Part of a small language model's weights.
Size: 9 layers, width 448, 10 heads of 64, vocabulary 14635, 34.4M parameters.
Architecture: rotary positions, untied embeddings.
Training: a variant of Adam for these matrices, 13563 steps.
MLP neurons of a small language model. Each row is named by its layer, matrix (gate and up: input weights) and neuron, and shows model dimensions 80-271. Each number is 500 + 25 x the weight over its row's rms, rounded and kept within 0 to 999. Numbers have three digits each. A neuron's up and down rows have the sign that makes its largest values positive.
Before each neuron's rows, "fires on" lists the tokens most often at its 100 highest values on Wikipedia text that the model never trained on.

fires on: ".C", " Dec", " Jr", " Mr", ".e", ".S"
L2.gate109:489457496550503518512509481490487488444523480501518559473486508490510442484513528492479472496528505525498450474508523471496524507522499501506478496529488517461508498527490493503549514559510462499448508480479521519541509540497478526503498520463534502524532535523530520466507520457529504493470528508493460549487508509492550511510491480511529479512516457524505480526516488517471522526501513516541488479559503470484476519520505531492542467529518538459497501477492506523453456492493445489521494538495468476487510550521509476511542520506502495530492507459506464526515512530477497488
L2.up109:456515536502512528492479530497507486546470531496503534505490523480506491529551534485487516510527518519547471501494540463528545501568528488518458486477470532540521495505469461480514505526492495486477519459454535483482535541510505532503475536478508489536472547524506532479498489484482492479543490475504511490529497518511492502483513457495510489471533488507504488546469489497539492498472493530492504487545531522505486523478501517500564501497499518508479528466498533506478512508533523455492528460546502489505491488517506479542512476505496466529491493520480502486504525532513509459

fires on: ";", " while", "20", "\".", "\";", " though"
L2.gate477:496493518525532480468544475541531486500496490486523499476522499456517495511505533498515512502548485474515485482499530502504462486471496496449528467494492506460503478503524467491541513477512502525512517492511469467512477498453531478519493498488506533454485498505509541475476534545502546503494504494495534536527526548483492502489555475503509546502515514539517448544458490511509462497511513524485456524521554523480543568537505511558521537476496529491527491458510520522462489471524546513479537470510504523491445485497474497454475500471459507510498484450462514455531492472513492496
L2.up477:506478515490509529529513520458526515522516507535508491514506478464561534495527516467454524522502461491514538497525493469540526523500481525475470520483503525475539477458479485415532489464484509501434488432466481484484470493506512522454505523482537486510547502470482511518524537525545520533520535525511538464463496460496547508468492474496555540546492522505494514491515475510503466493526497490534508516521494468518547458513478516485560467454517492479535471444480531530526527548511526508481488482499526483463535513493463527457479488477466498524524515526528479497501543485524508504

fires on: " de", " d", " from", " crossed", " upper", " deb"
L2.gate81:485507507532476503504494518493470467492507473488468527435528530491531475466466471481510497544473555516503502504464520488472480551507517511525524494448560492511510488571493484535489536466505505541519472522543474494475504530479473506501474484478535491492498511522510512526499490485526470480508468466496468487499451477496509468502466499488474537504530498471454504534519520468518504521528519482473448481473516443473493507479504483508522466537549509511491536454512471479495497491454510502509469520524494466530513476497522517488502527509487496530465526488477499538501522498505513524
L2.up81:486509474495476517521515546493516527488484491516505521505510465521541544505500519507489522474467515560495478469532487517501491506476478488525535496428490511498475518498456512506494518520474476505488532552467490493496508446458491444505526521506522488521480481487516492538499508507470484504534523501567517544504469453546516465507509514476520550452523513495509481515511505477521532525532465523478506490475538507476464519506495480485486503490544487544453502486482485552497555525505466529453512517504528475511449495510484467530526502463498516493464500542516528476506476495544517523

fires on: " sh", " cl", " Bl", " bl"
L2.gate476:525521457464555489508483512530522523520482513500538551469472537562507482476488475470487512455484531515482508496504459515480454474507534512498509514470478480468509474509494532488510509518539484518479484496531493470502474509502473452512522504491513497520518502520477483529565506527502524517511532483476486491498482514459460487469513514512489512485529493492499493488531505527504529486507494456517457514448486505531507485534504512547501435531515505473474504489481492497466466501489462482506489476507466482490545510531475561479543510524482524536505498545526474505537517513539492523
L2.up476:530509480519519524520476504483475529519466511473470507459473531517479469529494510510533501500488534520513461495494521528483471461504494500514483489515485509489525503525517504465540471479504465483506556506508467471446495490484521517550535540532511445499487496489459513477491495457464488472483539502520463461502511540521501505499543529483499505482447490502466502493464521514537485519506553493455506463539547539561487482469475534526506523504527541522536564550505543483523457511504495506478439482549505480505487502503496484464486511499467499534535464493476527552553483495499473540

fires on: ":", " full", " s", " Short", " short", " At"
L3.gate753:500505488497535476501480524485513531445502479515493514478481498538440496478469495525482517506519502545494527499463535509480484467500488479492452499514455494456492497504478455475510534496549500489490451493470512492501481503507531535472535529486542488515483512497494480428483530515507492477550468520499482443543540473486464501476526476539492494508462476502528512478504519504498484494465514495489517478503503540521475485470480498508542475534479502508499462477493464518525520516499509510510533518486488482501452496484486496483521485527500480511493517486568465534488515521450553494
L3.up753:511507504483484558529503485472487513534502503538507511502530495567511471481502453501524502521461472504435567519519496540472492503453488473487489508497539508480490524481555525461531513493460513521524484526503487515483452529484443520458534518475469525505476489523494467470496518548490494528488529468553465486523478457533459485512473496467528548451497531500493454493498503492485465490490522477495521473471497513488538503499461542532534490530472487459516521485536498481520518549479494538461497475447515479519511532461502514496514494486500504523502486537530479499478505495503477458

fires on: "on", "an", "or", " B", "ly", " Season"
L2.gate601:484493513471492497465491495486502477487506527472485494501472475474523501525548518516522499491511449514523501533450515493481534485458518476487485523540471475526508500475495497508470542483508573499538539518488520487549501472524490478519502441497521485465524489476476526498524454506514560460489505496440557532534512487498502495543529503516481512531469482463463520500497491467473476495506505472465539503484473510492486543507476527493496485506466493448515478467501529497516495489477458474512529473483500514549517525482457446542543547448504486521528474491481504538481486500535557510
L2.up601:483460483531527510521492538569486490499493533481509450482514487481525471485506503536455467500468516467466519474468478530503474489530497503533459501544486513518473486508531494455459529496451490499520511489542471523470476520506488487538495477523447478497475467514485514520539533475503516472487491490543506531493493491485476471534523503505502504519516530533521488541492514525470490499518500475471518460461505451485520477498499531495534554518481532503546530467476508512456524494509487507534514521489487490481533525518550497507486518462541517515512537501501513536532475495517471488

fires on: "ing", " year", "y", "ful"
L2.gate253:496469454473499504489510546501482487480510478468472467511554481511516500514539502511465501481499483502555485503500464471456476516539452474518498515520488500494526458544488528479477536482482455533491475506533481469522485504527486472498504491527560470521505506517497481498528482498540498542525497471488490512497512502510506523444494546475474527486525543496506524536465529493528511563483521525508469480515442498463423498516474522519514556467486518475527523517476505502514501535485541522510504516522536480505486486493483515531529530493466455504495502521443469493505517478517485503
L2.up253:527497476545512526503556489473501496537520481445489462537533511551495504542492491538527482487510457516532513504511497474521538489475499498533533479493468498527483494481469467528467492506521498482542470465506457477516500495515473474487461496460521522484473506504506485524495497503509519481522519478455530475467516532513499462499487466484511538491473541506506535483508502492456487486474471506481513506517499537481500498522468465482551476542490485457478506508501501494481487541486490523511519511460511520534477488473466527505468543484517508455490488504505469509529534490514536533

fires on: " of", ","
L2.gate621:471489491509524504463514515530471475495493530494508480510438549512475490540473526472510503512481491541514472505524478492474522454501528521509524542512520456535527484525487475508514457525489505507517518526514482494431471538465473482505521496444487518528525506482534492451465461464480491479483515502511538489528528496481511483502487533529498503500497505489486477489512530478519483484496516518456478478525500518516497451500488471500492571498531495474459540541467451493487523469466560468484529514517506538490501476505514479550510455524501496517531492482547495540544507474500525507
L2.up621:491484475501480474475491476460470494533539535509510524511495495485455516532451453499469527454481516502553554522522484486484528506491529517507506533505532506538471521505456471484510543493523447493504474546458524456509496523523482473522517479525514477500543461470483544469532481516465529472484459515485535544473490494503524519505471520533466504491517472492500454525470529530493478484549540501477454534519497518537488501471460503476411520465472475499492467496521513487513515464531546506488489494521487466510506519506510544477491503506499492513498500497493497498487522468545551479

fires on: "es", " best", " on", "as", " doubles", "hes"
L2.gate832:494473493536489471530499508506495479517513514525508467540526486470484489487524524516493480536505496477531494486516427532506555474482454499509531481532525502492488490549495503449519475470512528532506456534495446511470528484475480501485487495533496506483492461528508487507481483519523535542519553468512554515480509449513520464497484476549522521472481507490506489518526476522477491451507504543519494527520478530471502536451503483513513475476467480463498537495492511488522476539511490440538514475514488505534499511522503461499498546517473484515445540461488493502512523467485479501
L2.up832:523458536458513532490478528490471511520487496503493479504515452518516478479499538526489470522513475558483448548511513485535473514487521517500452544504534457528535499491517492460518508514486492554491476544498474488460520524512536486525501547554475511532505482522513489477530518529549489488473569469534510507476529525523483529481472515453472506506470515485489493521476497498461468552480502461473524518535501505492462475494504507529502474538522481505521535543492495505495493480540476532466470465506524456550487464475507507515505508485545503508531508506501515507489456523507529530

fires on: " Te", " sk", "-d", " red", " gl", " Pan"
L3.gate505:543469501524514470483525481468513507488533482463518527468452528487539485486486504500510532479554510535517484531501494506453482506498532552539483492516503511470492488518484549509543507492552492548536523530480534449494485515497522535512526505503566485506462513499490497505523488488462523473456491541521494534463527490495470534502483543504487481516554512522504509484499448455514517461534477486523488509517521489491507483505515480468470498515513536494486481461489492506462508482488462521508532488496454475504465463523546490470549508457507491472520517454470546483513494471482552525
L3.up505:519502486490496479469484482511495474516464491468540524469549502452500475499531520481513502505475516481475495482535474542449452505496511510500537526520556482479513504492459494438527460522503494486493508527478513510522469535486531487473503479490526487505535511452458488524513531504505476473482523524469550479497492516534490472490521481513542491483480482463496497513553523486494547508456523471465504535499522496503528516504504507531521515493535469497507511473556555515459492512533493502511468490500514508514529497518480493549461524531470471515497511529503542495480515500514540444

fires on: " School", " Home", " Museum", " museum", " University", " studio"
L3.gate832:478489518476504503516463466482498501469482483547521516476492518449479483467508486524491470522474535520522518530508536468498462471549532504512453506521506505488557485499456434499551527550485474520522509492543505482492475525475503461496505487509527469503492480512466465522490487487500510492526490505536528523528526499547527535465503520486483458512495513506532523513474523490502503514498490502480466475468476543515481486477488465504519459502539471483482473480487476486458512481459484509485477497522510501510486525514501476521494467529498492489505458531499487443507518510467540523
L3.up832:531529436460520501500448451482472535530545489493513508487468494494551490485503494479514473493492505486475517486500520506526487481493483502486501490497529478486519513476489505536500484502527468491515457509474454467483451523499484464488505474468549488469518481491494475530536522487488516574526537479547544522495501506481446520470502512547468527477503529497492498454513473500493455479529523500467540464486481537455475493503520513496494513479484493532505488498468522471527475523494497501532472518467462494528524528498496537507470505539518551483497473512452487461479494476480498498

fires on: " T", " h", " Z", " N", " H", " K"
L3.gate13:514526471484531493472533536471491509535504484504483521493479505512495514504472477486532506498496489495508520524561556483487510519449498460497520529460489474509506490496516513487519508536515488489530520482494469470505498532511511463505465442519540459530529550537488505492529506472480509553497463479479494515502509540506505518475470507502477482503491492436504510505516490514505496516464466432498500476551461543470535469497515540542521484493454507482503505479488506502482500550500494518442511494497530516465465492504498499487528525499484479499522506541500483500477530542475497457
L3.up13:488535473492499495515508541483517503552484470490479522479503462535504496470498482509492521503467457499512530489478525466542500473529499484512490491454533549481490507477528544522532497480498466469513555498450482482480502521512466520496539496552510516487481497516472498525522531478516459512492468509537484528495492463469515477507479462491493512508453491469485505487531504511477494503462509512497449516567538513536496493522494478505499509467506495508495482492517474535526542524490553471475523520496503505527440492512480468501519482504519494475483458490492510520489447503479508512

fires on: " Y", "==\n", " De", ".\n\n", "===\n", " Le"
L3.gate188:484507520502473486545509529510499503550489532478486489496491510511530485511506570502444458507466497482482464506510467526511471470460545510539480498497468474468508516470493539538498537535489484492494502503488500452538486486520489520493483514529524486553542494502495519473500544513472543459466459485479483490486550484499498527495530492472482481502479517530501451537478487510483466470475467534497464448510501498521511479484507471502515521534498482563473474483484504548494540526521514506462529475496528510482469537508517499480515518453478509524511529473505519530503444475523492495
L3.up188:512524504481505520479503543464479462481495496487517519485550510465501502497501491458493512514509505524478527493478519523517512490470531460517498512523491518496499517538521510471522431525518482517444468480509477476540491479505482508548535536539511516512525512544506462481538513508441509530484480477498502466491470521474477548498461485515489491487509487501532546456471551483520477546483489453528527463496455486535476488502515464491469505496499503475501481492545535539492495483510466490537517500526489537481492510531503469491546497474489439457440462499514518519502519461497491456

fires on: "19", "20", "26", "st"
L3.gate232:507507516491493520543475477463517517463544472528528448495546533507509483484492533529518496498502498532475490490524450479498514544515506521533530546491475537461512526533506480502495493536473492543492462493492485485525488477490559522519509515517487456500470482533503495423460492464504495482492548437473526553466496523494473499501520528516493472496518538502463464491507474528476496508541496512486496502518517495506507508488530493524486481503531514524520459486506504546499478491495528528474497488477513504482493540546454494510533499503502471508508487462517490486470481492484502532
L3.up232:554524515482459517511511518515453535519494502488490480468528492473469503532508525512519496470522510488536463517509495529531513522505453456462527497529501483537487513487497550535482514474474494471477533487462538524491522511481469520532500448470532505520538545491547468467509485471480529477495507463515493483475440499485482522499533512473507513508535545520460489457496473498517550508506526529514498541512475485516529524526456532486454536484526517482497512502472512527457498498502532515484480479500522468468480520498480519507486495550472461499503506506489504477535528510442465519

fires on: " from", ":", "\n\n", "j", " of"
L2.gate394:488492502477528494506564482483476486497502525524495489524490490483470495462497528525511532508505457462498562478536531513518507501462531481479456491526485455573492517518514483522467561522506476500546536444498497497506501491471487497468538502506497470538452495485551518445484544547508526478516553518499478463463522470499530466502499488499483478494538492468496523520533475501505468494506560461467479547506497533527488518474521514526520518485460456513565498533460493487544485512538510515502453481496546485513490484503481494541516505538508494489529485470548458492502501483480497508
L2.up394:479515500486537472521497493483514489537523466487449511476540472462530498469491524493490444471507531499494501495476545537500471497517437499484466488487499526502492463464495540470512524468543504478484494506500517526531509489513503529484499474521563469473514509464542490475504497488499471468482518509506534453466492531475522513506504511483488494494486467517452508490478544486499485530484536501512464480483558521530510526499515482534493538500521506504507485507547449510472507458532480496519482493498476494490531470491498452482535472465484497486523515532520509507486469480527503499

fires on: "20", "19", " in", "'s", " statistics"
L3.gate431:526493535497480521564469531515514465516494500481508465523520443440478539483515467485497486525516512545504476493490520447507450451469509487493489488492451485506534516530518484461547486465498513505472458509531506519487450494496447510556522496532501479511497518515477496471525536518509455528514481472505505464495517533515517531508460532546547476502542518468491491497486481513505542510470492503532502480474525511534461437465501544463489472509478507482529479456478496505500520469467434536471501477465507473478493503523513425475478484505509494541500483499465472495480494515467488502
L3.up431:546506476492506478504469538501542516534531468471493522543481569499502520522546480486524523490495505525528502498494524550492506478464487499515494504551467526503503478511489495496469510486492503481473493522450522485558545471516487519513453482502473486500488507500465537520516486526478540533470519500476525519456510478495489493490524519524490487507519561513499479526471492533463480496483462480511486466491472518484516512456472510454513494474507463531508502471481479494471511501534537516529511452509471513466521511483477463536468502465501456523495530511484445484480480473473529491

fires on: " of", "ander", "q", " point", "č", "aro"
L2.gate187:499485473517494449493477533499485520501466516546472516526469484497456481513483510546471475524506530470527510555530464522486536484517465484463501526484485501507551456472519503502479494525470502549493455543506501485529508496501455547484472504491526505520472514513551450506500516515531494482465486480486482496501512528524477536489513464494491524526488507477448492518501526478462520508502544515511499472497468489504476510468476480490470544492489527492516480480510530519509496514487484435500515521510544517506492472460508484514480520559524467467489501502525509539477484468510514524
L2.up187:526551501504488529482504528472518491512516523523514469541460535543552529520527491538507534484510537488487479484509524488456540485494477475538468565518486463509502494535467490481498477488461459475499473491500516525540525511520472527537497533486509439488514503487478544491528549500543532486486478526505496468517528528504483514522496472496491509472475487497541527529526522490522467531550492507520527508480474524498504489494519532496547500480512462484525477486488544478498509476497549524488502518482512514521532496480507509505476504534515520484536499532483495500475512467534484528

fires on: " H", " T", " S", "20", " of"
L3.gate197:486534517519496534550509490512537493508531473515501504477499540540546517511536461502524502526464438533492473485541518501515513446526481492532487521506493536537515512535458483512462520503469494472471518534505448499483544502479462476487476463478506512468543493496512514520532560533522535464448528520491490487521491487480540547515486542566476534491507511501492500526480536518508496509495469485526500493509526513492465480523527476520536483531534513553495508466490503508502526475467465477494523511456478473502515469505490494504504526547513481502526518513501477483510510446520523505
L3.up197:527495500516458498508515516537519489507531461464472502455530512528487505477503473499493515524485516480550516499492514483502446521504487473467534507501476540505472508479549481507488516474520515529494470498487505495476531467521492503493451490523502490484510506534480456471451484531470535508538544508530537519481476480478514475496530518512460488483541492517532540459473519543467476478533444488488546528518473507447478500493528463460495505501512507555492482489492483478470522482509522478529529542491452495517547508499469477509492494502470458478548481494505500512490481549502533497

fires on: "20", "19", "0"
L2.gate194:496480544470539498510472511512552516471491466501482513485465506525475520526478503503536447484518477500484487434463518495518519474484538536511504513513519490456478478503472524536509472489529494536491498503463513516479517488538484492528468531473516501456518501500469535458496493536508520479510518531460541491510499478465508516522527516513486529511453545484530502485528518490535543451482507511526515500517484487478474534538465519488526521469482521491545524500552495478509516479454528471474486470506519494532509489465475504473499498531505488505534495455464508495506458474502500514
L2.up194:479523509493495471461503529506505501514517457529530539497540542479541512483492536529471506486494471514513500511514499477542522506497498479483542521516532553509500502514498465494479510472504481501459532475468516490487480519516518466542497547500544495492566507474516516497495492492454482491516534481481512536536509459504462542467505542461473505535502513475502462512449465500477536543465500511500479488520484461538524487523487489452455467490505470531481439527530494499531533509471460484535483476476521488499513535508527469498514493492520474453483486491541482461476509528526522481

fires on: " which", "mb", " Sam", " But", " Tak", " as"
L3.gate180:525502474527495522458457503478533482475473535520505461503452508520518517489563497510458527547542541525487537503532504522503467478493444479465497519474501481517500513528510445530516499520507500477490490523524478549479496452502528516495521519513512525475458531492527493515484511474443467537528484492456483508524481514511514485484524487496514541480526534483473501519525499492516484528511528524514495518492473479506517475499485503513547486472465479505519474518450447511475482485497492505461491524501486478470457503526513518522466455511497466527542486464523513476465524498494555560
L3.up180:490502481544509497509503517505458543466518475524501497519507518504533540521551470546480482509474546518522491526523501480495435500485451530545484484471518504479480505494469486510532457473496476496516458487519520496466456495532514504544481500485466500546493488544498516482518520515531495510551512530482488503507474531525524503508507518544499532490519506515477506504523523488546503547477483535517469446500488494487550473521474513474521520460498492515463501515486482513513466509511492547500500481498487477469506528526528541526501526517468540507510508475520487498528491485495513503

fires on: " sh", " [", "—", " '", " ‘", "["
L2.gate389:542489515503523521527458478540529461504487490504505502468498494466497505480513494548465493482463495465486539502482506491570499499550514469460508494542497521488486516500505505480516479475517504521502509521523504502450500526524510535501486512547516516463530477498470529534509481461487499501528503477543499491519457527489481492535493496474503504465469523493492501511480548473486512516543468489501451563498514499519524522536538541467472466556545492492474505497503472515489474469482480482538496474495460502548486495515490490521519558423468507504498448542513524472489475541485501493
L2.up389:540498491522472523491470498515520492483459498479478510494495527517528511456538508486482498533493517546529550498451485492477472493510499454522512497510473504512493495503502538501525495493473506528479510464521472458451507528560481480501446528482496496482469500492484511464499480512521491485463529512462486504530493459524512492484533508548461463479527471454488480467473527547525513485472465548514531494479470555473476479507488503454517476476495500509503491440530534496485530522494494536500510480503564495471492471445468505524502500495542477488509478532441504525500527507538504534

fires on: "19", "20"
L2.gate492:490459495485481546504469481498531493499501515516494470501527513480476484516462450494533547501501473523497517483475513466512518542479502475508523552495474533493496485506477504512483485515459476505462502491478535512478489475513503475520484502463512459503537466525455521466475499548549464509516515496515501539533503520477547474523509471488478469504537528479528492487522540544511513456491517504502502525526474490479520517476506491475444494500481501471492501478532515519479498475473498476493511508506482495524477516498497492487511525516501502540504511475532483487492483517509540514
L2.up492:498527481527522483512486470555484477505463473462497510503506521534496499474479490523460515525472464515534531450462500528509499475501484488523530515536504520513514441539490513543528519484525495532501520479461528503545434451474498506491500512477510497433548528479507466484539477485490471482506491431512478498493478468503471465514535513488462496531482523480517511468495537493492459462488447493461507485504515511489496526550508490504461485438532469492482481455525499519486470517457495459527488508492511457523539543492515495497503522524542494522510498487507509490501505483508472538

fires on: " with", " of", " about", " on", " [", " to"
L3.gate811:538484525471482478511504494490467490500544478485535476480493535460470520528476510474496524463499470503481532491475525479461518458540449486488508494483466439524541512491497495484507481504494481528529526451536499479489531542510523482485518446504445512480498504477488540520522546499500495492502513500514501490535493475517474503480491479499487520514501503514461474460491526518532489507525473468507455504518507517532513489495496490525504512535532509515534489523472536476446518524463520523474508481518470494500472479498470445513497524481518518492442485490537486480489455508482520507
L3.up811:504514511460538515513470475492523519485472496496473470476484531516558545536530475467519479480498488491465502523451539508521461547482457542476528476479496502505489473510516505492492507496519474502477524490505476457493528563554462487484491528468496517533466496502502500539492523507516468512506500473469516470489513510539474513493484500450509510469530469503499553506488510519476461491436476528499487487464523523447517524538521511496541499476495522486501463462521487540517529498492476483485518501469471516520488504537522507481541525493494494528475476509475506526514507512494491522

fires on: " S", " N", " J", " Ch", " K", " L"
L2.gate675:514465509524499496532518495487455506532440477493504540504533482524534449487486529525542486505495516510517504504551465477512485526502508468535478499480470513513461475509519488532502528492498489534482498510460473503540501502498506568476497490516509528483513490517498548553489505474512481508507536537492482522479485493550491492492449516510534483513448495479484536499523474547471530529460485504475510535489517489519508487548460574486469459446504542513451469496521509509468481506503514473463518539468526489444513496465457475477498463487505516513519519476478486536513534514511494526
L2.up675:488515467521524520498479498540518467506544485496482526473473520530463518496520523490527523492476529426499498454508560503537515503501496474475511511472533514503524505484540517506472465523521515517487565510478431488464467553490471480513472518503485491464488488528546504476506546476519530499508482501504463523501530512474461481477526451464504528522466518477512503453489506549456509499508461520530471490500556508504496500479472464507454492496503490533479473498522492452495546503521505448481453517512468514461506508518489528485484479532462513479530517457509498499545536497452496487

fires on: "19", "ad", "end", "and", "g"
L2.gate765:532504490507485516514473480537534519529509514451493513506514539489521519523495490475496532479536486496548477490524485513487461528482476474517493529481482443528538487533517462501522521528511500463507513532484501480503496533482484472471494468496513472529511494552494478500499471495508459486485490468491470491457526454498480535500498464438518481519491484482504520467544479507500498456493477482456502540504488500498492502542531496504486529492496525504526473500520520517483541520505450531500520498520491456494490544477530479548497466516491485529534458511507501482505491482474476544
L2.up765:511485557506503527479521457501496468520445534540504446473547453488472543488467493444488504491522536488490493503473496523503511475531525517461461513530495552495475453504480520488531534506492489512498540485544519553551480501502524496488487484507519484510533472483487511484483508485487496509478494527517502486519509502522448472486528501533500452485529535506529506535502503514522464494500469529478497451509457534542482569475515503464502529547520481465487468478548484540507544503491511489494492486506517539528488557556536529529519545481469502499504497489518508543489499493482528535

fires on: " as", " to"
L3.gate273:519520507516546496487536528478494519480511460484485487512467493477511519530520536495497517514547465471497517519504492507472492491508449497558500516496453531494480498473523470516518527506511530481524514516515476467490517528500514442500511520489490473499485472482542464518515505501539482486521510443475490488484516491513488459513453494463467464527495508479537513470541498476488449484509466524538487522493489504532492515459539519484489519460540505482498494570501484494456477497507489472502514543523493480475484496516517501539518485497531489491559521510458494497480531516543516485
L3.up273:472492505531540519553443487459488507478481512538447482505466534548542485525501481501498560516539520500537518483455475520488468539468484493519497523501500504478464492536460514520459517515512494474469534466505532505544512552487535478493530499475528533492515464461492512516477489470463488488492525480545549461518511497468481483538529513527449535527511506524494478459473487535503480483515485542455494502472535497479531529497469509560494533485515486490476478444503451526510501476503503528484520534532496496483502465497514536473494503503471504489519473528487517493453488493529454482

fires on: ".", ",", "9"
L3.gate333:467491503548532495485541548463482488518498468494511473497482511432518477489520561556458505493487549545490495465509463457495512506541542518509511539500541543446514476556505443472505476515496543510460510568484505497527520526493511498502535509514503540452528473539470467482527454488525522451509472481515537479541476503462504495525494486530461515493472484526477530512492500539459466453477503513468498459507502557526485494523481518516519511455531528488476521531493482473529526520506517502480460499551517566484470510458494519514478535501481446500515472460488472496503499486511521465
L3.up333:512511476483498486452483516513459492538503518490519469511543510505465509521478522502488464483533500463482474497468501540479464502532480532495487524467520488467547492476484518544502466488517523510480479527530518466515462505480503539563499516461468494496523500497502559537460483497516508479520500523529480470523523496487490500451490464493501509503553490534510499514480511519500517526464489504525478489513508562483463547484529526505449496485507481509522503533456464507531494482523487488477538506477472491510486479547507508456540509478507507478455514491499492515515503533542459559

fires on: " from", "ich", "ating", "ing", "old"
L2.gate278:517512496506521552503494532475495500500524485495490507510517501451505469506454522507539505461497463485481539530546478489495501502490500478493463480529487536520536494484450496496458544488533530481468468440520505453512492538533526477528510495503444469495450473502526527475488497463498534486547510556461534524466512522522494464469471474530476459500506511461473482500513461492505481496503470457481513502512491520484513502528438515538473505484495486483514519507452517469455513476501524451502473482474494457510533528509488525532496504493538524460523515477467489538533496473474496534
L2.up278:481507535483480483469481510491470510546480493512466544526512482515491504520492495479479519469565470535518471494491487546507515460481534528495524505510509514524493517453463542498489540453526463495544525472545452503515480518506519509477498484522479545454520511523510504526520515496507538528497494501517547465505472478509521460508502512471476481475480499511493545532485552478520521534524462527544504535476529530528539522524517471508507474472486476477511486492459492495473494478515495480529496496506459497534512501455533530522485481450537501506506499538490522507526489472510515466

fires on: " T", " C"
L2.gate2:523461520530465506498484489540521475514518465509509510490495494496506516483476500532542471531489469509499480490510526523504473526492510531475536493493465525529495512485463451469523543496504495536477506541534506485538499483497528490495491465543535505463522488530544477514524540494518510523466533489481519499479541505491534520518502456514494506512503490488540469474460509537495550486510496493518480478496486513495553470482478492496471461541483469475466462519462504474528510517491498463496485486456461507550486517525507500460524504469532547518530488467443458537577539482492520534
L2.up2:522464520476473530508507544511492505501518468536512495472519523523483474496493490486488507480466502439523544520486475499460516487523476475488498543503495549469508471516512475478493534516480475486543458486477455484499494498499481488486515514503508491513477494539501503487494494506453530537470524531488509490477484512512491481505529511483496546476520485457482501506505500505457488481511501490469501479503517495516533508498468472506471470488484513523537517500483499567482483468536465483490509499497482500480539524451476534486471490475479479537466438532482477492507479516464524516

fires on: ".S", " Dr", " vs", " Mr", " ed", " Ma"
L3.gate305:469522541519496526460504469461524531460539465476477549465509508498523528523559516475528520528519495527529524450507487483559491494481509474521500502497545475505481495453509449502461505526498521537514516506450538502517517531489477477493563501472538513486547502513508560525509534476510476478459489521479514556524469509514494477502493537520513490537521487506470474500472482523487514542505532475457506533553477505483493520503520480498499519513500500495474454457476457482451515472539503533549479529524494519497473501520543490537497547489497528510466506526504538451504477474523536486
L3.up305:528529504541480498514540534477455470540532505527516472518513544496513440483464526503482468493529463514509494517577493476505526462520526448458529487488552513484505514504487458502486504530484471491542499520484484499452497484527500528483473488480515539480519493491487523523463504486550506491547468464463471527478548528488524488443462490498538514533478495476506539484511471496521511557522518482473493464538468502523498542510471507503495518491478528477532497489465519513505490480484515467481528468495454472513472489520489522549481496536461486514513470477468470494496484501467488462

fires on: ".", " next", "ake", " /"
L3.gate886:450556488544503511514474526482484489508519481465510538526495491524480509499496509472516534498536497514505499511548494546488508468526480462554483499472487500505510479482545525493477511473480479491473478501531524517512490527501505446538504515505522458500524521514467519529518485548536534527509474493523496512520527537490532517518485509517466497451493493527454513483501481468478510520498521507489486501473480528512528470458548495495535550500477510521448522511497521508484457557526530466495475543516513532474453512504510542479461525508509494519450499531492491477485522467521471482
L3.up886:477480519518495505491523461495542507464459487447505489485514485496537531540475471519503511472536452500475479469480524525512490532517502470510485473541519510476529460467482488470496536509483548510491476526473583564496499496506511512515520539521508466503536481496484507536522490524508502482517512534499475495502478501492533483461487474498485465489511521548522500500478480529483512491449511529504514511547481560529479496531495534457523468516499541529503530532522478511502493532538518499501533528475472502491478479477481487479541495474470478482468487472538502497491479497536438483

fires on: " made", " received", " taken", " awarded", " obtained", " gave"
L3.gate70:490505456471537494490541520470481523535530506481502477494511517502482470472475491512540501466470516489494480434500447482541497490482498525520450519510516492512514515508509534481516469522455547508481508520551521554454538472549485497459513479499483482473482535497510505469494522459479482517516516519495492533520505490499483456479485487519512516521509530505492488512512510468555474495475468507461479486449507503535479524539520523491518537494486509508507507485551497527456487468494487501528559523498472484475539477487467477551470506483481511474531553486519480494526495530495502537
L3.up70:512513507503463497492466521498500461551517519524513501484546471532530504494494509480498513484454489472462513460483522516457522537461517499482511472478487543481489481536471531484485489516451490497492507471465460550513535453508477527428532473519517534471531489503501523458482482526504489515475494487523498462508489516538500481551473521529491484504517486521520482478457544499532500477502480455493472523501525481507510515473491503525513507513479481471522471479517501498489462505487538527534551494524491495480475470546493476502492529530494531484491524491488525498490484512461485498